{"n_layer": 10, "head_dim": 64, "vocab_size": 2048, "init": "uniform", "lr": 0.00131}
MLP neurons of a small language model. Each row is named by its layer, matrix (gate and up: input weights) and neuron, and shows model dimensions 80-207. Each number is 128 + 32 x the weight over its row's rms, rounded and kept within 0 to 255. A neuron's up and down rows have the sign that makes its largest values positive.
After each neuron's rows, "fires after" lists the tokens most often just before its 100 highest values on Wikipedia text that the model never trained on.

L7.gate328 [127 133 115 178 154 132 163 117 115  99 193 178 124 159 126 114 130  94 131 137 183 111 136 159  65 164 157  96  82 147 137 129 146  76 114 154 102 134 118  79 107 148  43 152  71 155  64 166  87 107 135 129 153 178 150 143  74 114 130 139 155 104 150 116 118 151  81 135 107  86 115 131 163  86 117 171 143  91  73 149 139 159 126 122  98 134 119 130 113  88  93 107 157 158  79 155 151 149 135 143 126 176 162 116 165 106 121 186 170 158 104 175 140  73 112  92 106 149 139 117 156 121 107 133 147 115  70  80]
L7.up328 [138 153 102 129 141  63 121 143 103 136 170 130 128 136 115  71 136  94 147  88  95 172 178 182 167 104 110 137  97 184  89 115  50 102  75 119 150 103  23 152  76  83 102 159 159 154 133 121 128 168 112 143 106 129 152 139 128 217 118 118 127  94 155  86 139 113 125 114 138 120  99 141 192 107 121  78 166 118 107 155 137  80 104 142  67 160 139 173 134 155 145 118 149 141 118  87  68 116 142 156 152  98 157  78 100 142 136  97 138 156 142 147 170 129 135 143 126  44 125 125 168 147 130 111 116 163 145 141]
fires after: " de", " in", "ic", " lo", " at", " head"

L6.gate113 [139 112 114 117 126 174 116 106 133 124 138 103 126 108 123  85 143 123 119 197 151 141  93 160 174 115 123  73  99 130 157 129 113 101 120 168  91 129 155 135 154 134 134 122 139 133 134 159 108   0 130 113 150 112 172 151 210 103 119 122 187 159 219  86 140 150 120 172 205 136 105 163 104 122 130 146 105 152 173 161 145 146  62 164 103 128 104 137 102  99  85 149 100 144 101 116 151 155 115 131 108  99 161 167 126 110 119 132 138 183 163 129 169 132  58 128 170 144 124 122 145  60 151 170 160 188 166 110]
L6.up113 [166 137  76 117 173 151 148 174 120 153 126  86 106 105 102  88 104  64 142  78  96 123 152 137 132 160 179  76  99 127  53 124 103 157 113  95 114  91 158 145 112 121 108  71 155  97 140 118 146 128 113  94 145  91 139 151 120 142  90 103 157 108 119 160 115  91 153  98 135 139 110 146  72 135 148 102 136 136  74 136 107 124 135 105 111  91  86 157 106 139  99 104  65  89 129 135 122 134 107 128 143 147 151 191 116 170 146 166 134 170 172 145 129 159 149 134 133 128  79 131 109  95  82 102 137 114 109 138]
fires after: " c", " C", "ite", "c", "al", "ric"

L6.gate789 [130 105 109 184  76 143 137 185 183 158 173 126 143 120 209  91  89 120 124 132 108 134 122 135 119 159 121  53 115 149  99 125 110 126 133 144  93 109 124 122 169 121 147 167  88 131  95 147 117 128 157 123 124  97  86 141 121 125 141 120 134 126 137 123  95 129  56 141  95  98 155 110 163 141 121 128 136 130  99  89 140 179 185 162 138  99 136 105 129  96 115 165  99 136 158 149 179  91 165  91 180 134 130 147 150 120 139  94 152  65 148 185  45 110 142 157 165 120 187 118  44 164 135 138 105 128 118 118]
L6.up789 [172 124 169 104 139  75  85 117  93  95 115 102 131  91  86 160 118 167 191 122 159 128 144  59  85 116 118 106  81  86  99 119 143 161  96  74 156 142  68  74 142  85  89  81 115 155 156 131 130 118 123 140 132 185 156 130 124 104 153 171 178 184 139 110 116  95  87  85 150 163 135 106 106 101  88 100  88 144 108 123 109 182 108 107 111 172  96 133 124 135 148 130 137 153 198  89 122  41 127 147 144  85 155 140 163 109 140  73 137  47 132 151 108 136 137 114 160 167 118  97 116 101 121 126 147 136 143 148]
fires after: "o", " Po", "ro", "po", "op"

L7.gate154 [ 75 127  96 150 152 125 121 126 111  88 128 121 127 155 152 142 127  85 155 164 135  97 105 150 178  52  65 119  72 116 169 173 169 115 119 149 107 148 171 182 107  81 104  94 117  69 132  98 153 129 123 130 149 102  66 124 137 148 130 142 161  94 168 115 146 112 126 184 190  96 114 171 111 120 113 111  87 130 170 139 118 140 143 224 137 109 103 136 172 167 115 134 131  95 112 146 115 112 139 109  98 172 144 183 142 155 131 128 111 168 188 131 122 146 148  85 119 167  46  68 109 171 114 137 147 132 142 165]
L7.up154 [127 113 127 125 183 122 152 151 134 124  80 130 170 179 133 101 131  59 154 160  49 167 127 125 135 194 120 116 134 111 157 118 112 135 157 122 127 166 197 123 159 148 134  91 164 138 140 125  93 138 159  90 133 181  70 111 162 108 125  80 111 114 101  92 151 164 110 113  70 122 134  71 101 123  93 132 192 155 153 128 133 164 108 180  78  59 139 117 126 145  93 176  99 108 112 101 112 159 115 111  91 158  95  96 115 147 131 143  55 133 175 195 148  85  88 133 136 164  72  78 126 128 152 127  81 138 134 126]
fires after: " Al", " C", " a", ":", " su", "al"

L6.gate745 [134 118 129 181 142 160 119  66  92 148 115 141  93 138 180 109 127 113  87 111 117 180  84 116 135 129 156 132 155  78 146 163 181 123 137 153 143  82 126 101 138 116 170 166 128 116 121 115 135 128 122 195  89 152  36 150 184  84 112  83 107 128 102 107 103 123 200 162 167 103 117 122  60  91 117 121 155 145 105 146 117 119 138 178  85 134 135 120 131 215 167 153 116 127  72 150  98 118 116 137 134 127 112 132  93 133 148  71 109  96 218 153 132 139 144 100 128  88 153 161 138 138 100 117 125  90  83 130]
L6.up745 [122 147 142 130 201 136 194 103 122 128 137 150 155 100 141 122 134 143  86 150 149 164 120 114  85 122 205 103 191 119 111 145 130  97 155 104 111  85 132  70 124 168 146 148 203 112 152 176  89 151 127 124  95 138 149  98 139 139 126 116 181  90  73 169  59 129 156 116 128 101 133  64 103 147 161  80 174  73 133 146 163 105 137 112 174 155 125  98 141 145 107 174 116 137 106 156 128  95 126 189 103  99  88 133 170 135 131 102 156 122 140 138 127 151  88 102 140 141 125 179  88 113 141 102 149  88 129  88]
fires after: "s", " S", "er", "S"

L4.gate440 [138 121 129 167 136 115 131 118  85 155 145  89 112 123 140 164 139 138 106 118  99 164 179 149 118 146  98 118 133  76 174 115 142 118 176 127  81 123 148 164 142  94  88 147 103 194 158 137  88 159 121 180 142 127  97 147 179 128 151 156  87 126 156 154 131  92 152  94 157 143 168 146  34 147 183 150 165 119 119 116 167  85 116 117 154 135 118  78  98 150 175 136 128  74 164 169 160 156 161 162 101 154 150 113  98 118 155  74 177  98 109 148 172  90 160  93 139 122  75  99  79 108  62 162  96 171 163  91]
L4.up440 [140  87 126 166  99 136 132 175 124 151 131 136 121 102 126 149 125 175 172 100  82 145 214 129  92 112 111  97 122 160  97 110 104 130  98 149 137 138 144 122 159  93 115 152 136 155  99 115 191 175  77 131 110  88  80 160 128 130 124 120 145 120 107 135 176 110 129  84 105 127 116 113 175 161 158 114 126 116 151 137 167 145 155 140 163 140  71 146  96 148 120 151 182 112 134  57 131 173 139 128 168 146 134 170 106 140 129 104 137 140 124 161 173 137 137 157 117 161 159 137  40 102 117 142 106 138 110 175]
fires after: "'", "in", " p", " An", "al", " P"

L7.gate420 [157 113 176  72 195 115 196  85 114 141 141 187 161  98 203  85 164 165  75 138 183 122 127  34 154 119 122 113 124 144 132  94 152  97 125 124  95  87 126 122 141 160 154 211  82  89 196 145 163 103 115 147 159 142  85 142  95 113  85 103 156 140 122 120 135  59 149 146 148  81 143  75 111 182 127 136 105 126 148 158 109  72 144 131 149 131  72  87 121 161 103 143 132 158 122 109 123 115 145 118  99 163 126 114 140 187  81 100 137 131 198 126 211 101 133 124 179 110 117  92 125 145 106 120 145 125 164 149]
L7.up420 [141 113  67 174 144 131 177 126 126 170  85 130 153 131 163 159 166 152 162 121  92 142 130 121 134 155 100 196 105  87 148 171 119 109 232 101 126 153 151 127 105 129 112 130 173 100 141 148 155 192 143 125 114 210 135 117 113 143  72  90 149 113 141  71 112 115 152 149 124 144 152 127 109  98 120 130 135 153 135  51 169 109  54 177 216  82  85 135 133 131 135 108  93  65  79 105  82  92 173 140 124 180 134 116 127 131  97 155 155 128 135  80 142 112 111  98 202 146 119 133  93 142 103  99  90 178 163  76]
fires after: "er", " East", " in", " south", " north"

L6.gate818 [135  99 113 116 102 143 146 121 119 125 228 154 135 114 175 155 130  89 102 189 151 124 115 168 209 162  85 157 115 109 163  96 149  97 142 149  95 122 192 176 118 139 158  74  79 117 173  91 134 155 118 126 203 132 103 127  99 185 161 129 152 160 210 154 164 149 156 194 106  99 112  97 146  98 181 110 142 130 153  95 136  81 176  99  88 172 127 159 138 112 167 140 165 141  66 131  86 173  88  82 169 140  98 101  99 115 165 114 114 119 159 100 180 130 104 114 129  79 160 135 149 116 135 125 139 130 109 117]
L6.up818 [128 158  62  94 159 203 147 153 134 118 164 154 152 104 111  79 142  42 109 104 169 102 126 162 181 148 115 103 123  95 105 146 143 136 172 127 127 130 105 155  86 145 121 133 173 104 104 117  78 157 104 143 147 105 106 147 152 123 153 130 165 139 108 148 119 169 117  94 153  98 192 156 128 103 152  90  77 102  95 116 101 117 155 140 101 154  94 159 154 184 104 129 158 146  91 189 101 104 131 119 114  94 101 150  76 134 222  98 118 103 137 138 147 127  82 172 124 120 215  55 145  83 123 156 133 177 152 128]
fires after: " con", "fe", " se", " c", "c", "per"

L4.gate35 [ 65  88  98 148 104 186 168 138  94 174 117  62 157  88 152 144 157 191  97 106 156 167 120 109  95  74 129 110 161 133 134 127 116 117 119 145 155  97 139 212 123 106 136 144  69  94 137  92 217 106 102 172 127 134 127 158 112 147 105 140 161  97 121 102 179 163 175 157 170 117 147 110  92 100 141  83 144 175 138 169 107 160 134 120 121 114 176 113  80 131  93 125 117 139 142 125 132  73 163 146 114 163 213 172 154 186 110  83 139 149 184 140 136  63 145 147 147 181 109 152 193 107 146  67 171  88 141 124]
L4.up35 [147 109 137 144 121 170 108 109 164 235 125  94 167  95 147 117 123 142 148 152 168  91 105 119 115 132 127  87 165 115  97 152 132 131  78 146 139 166  86 185 142 126 179 137 123 117  63 103 132 115 161 128 131 138 169 121  29  94 130  94  97 132 143 113 177 195 129 138 116 191 152  66 154 117 199 105  84 159 105 141 122 204 133  96 114 111 162 126 178  91 116 117 108 120 147 169 121 128 123 145 143 140 105 124 169 124 122  83 164 177 139 147 123  82 149 154 132 133 139 172 237 123 189  55 143 115 118 135]
fires after: " M", " F", "n", " con", " Con"

L4.gate344 [109 130 182  95 101 159 139  68 166 117 128  85 164 161 125 143 119 172 109 114 187 124 127  89 152 115  68 160 127 115 145 114  99  93 206 106 135  86  70  79  79  85 124 123 125 151  71 177 107 117 101 105  98 161 156 120 119 142  97  88 120 115 115 153 153 178  82 124 175 163 170 166 130 114  97 158 133 175 120 105 147 150 139 110 142 107  82 133 120  96  99  81 136  86 164 137 102 177  68 104 183 120 133 149 138  78  93 134  98 138 128 152 179  97 143 115 153 140 181 103  86 102 103 129 123 106 169 109]
L4.up344 [162 123 140 156 139 123 146 149 128 121 127  93 147 149 140 162 129 126 102  92  86 134 136 177  81 159  95 183 175 138 133 128  74 147  66 113 146 184 156 117 156 130 132 168 167 108 149  67 168  57 120 126 132 123 107 114 176 111 137  94 114 118 136 115 122 107 134  95 106 108 130  94 174  83 131 172 136 160 138 114 131 116 131 149  57 134  90 158 130 132 113 119 137 136  79 159 123 129 115 113 156 198 151  82 100 133 123 140  98 111 103 139  74 138 142  83 138 143 131 152 127  78 154 108 124 179 139 174]
fires after: " f", " b", "ra", "ro", "rect", " tr"

L4.gate616 [149  90 139 189 124 104 172 136 117 154 140 156  98 183 159 135 171 163  95 150 105 129 125 112 160 144  73 127 158 101 105 135 127 128 172 135 135 149 148 139 139 124 140 107 121 192 140 138 116 155 147 150 123  91 177  82 127  90 133  71  99  84 136  91 175 106  87 137  64 178 182 128  75 141 137 131  84 133  81 150 110 152 147 191 152 126  90  94 189  22  79  50 133 116 106 128 120 127  97 144  85 215 198  93 112 149 105 121 126 112 116 187 146 152  87 148 177 157 120  93 165 126 148  78  89 138 116 116]
L4.up616 [115 124  78 163  93  86 219 139 112 149 126  99  87 160 125 121 144 186 118 120 135 100  87 133 123  91  76 116 138 161 108  75 129  87 162 131 109 138 183 102 160 175 134 113 117 162 142  81  97 138 103 144 107 114 148 127 101 207 134 102 114 118 124 173  87 143  97  27  95 157 142  64 121 118 149 116 145 180 115 164 122 111 120 137  99 113 109  97 113 120 126 159 122 149 132 124  98 167 120 103 185 130 148  86  72  72 186 149 147 130  93 139  94  90 115 142 177 114 107 113 200 131 100 117 194 154 190 147]
fires after: " ", " b", " d", " st", " f", " m"

L4.gate4 [120 117 110 180 151 194 162 122 117 111 167  46 164 130 128  83 156 114  78 200 153 127 118 129 117 181 127  75 159 133 179 128 136  52 134 151 114 133 110 140  90  99  81 155 109 183 149 108 154 112 123 144 121 140  72  87  90 147  85  79 135 184  89 135 130  96 114 167 132 142 146 191 102 146 134 101 199 128 174 137 114 162 142 121 154 148 140 146 101 159 180  67 118 130 175 154 101 132 116 117  86 153  97 151 147 134 123  74 122 118 172 152 197 138 154 142 101 109 108 149 160 138 118 175 113 135 111 125]
L4.up4 [128  89 164 126 140 128 146  69 146 121  54 145 179 186 150 150  84  89 164 160 159 171  98 149 110 114 162  41  94 132 124 117 145 128 197  78 152 146 134  95 118 126 109 138 168 139 158  98 144 166 194 150 151 147 140 151 162 157 129 145  85 133 105  77 172 140 102 128 120 114  86 112 165 137 117 103 111 112 132  93 130 143 174 148 155 121 161 171 141 141 112  69 137  86 184 148  58 149  85 128 145  67 144  80  58 170 120  88  92  90 121 134 151 144 167  99 118 158 111  99 122 168 165 122 146 145 107 109]
fires after: " in", " dis", " In", "S", " S"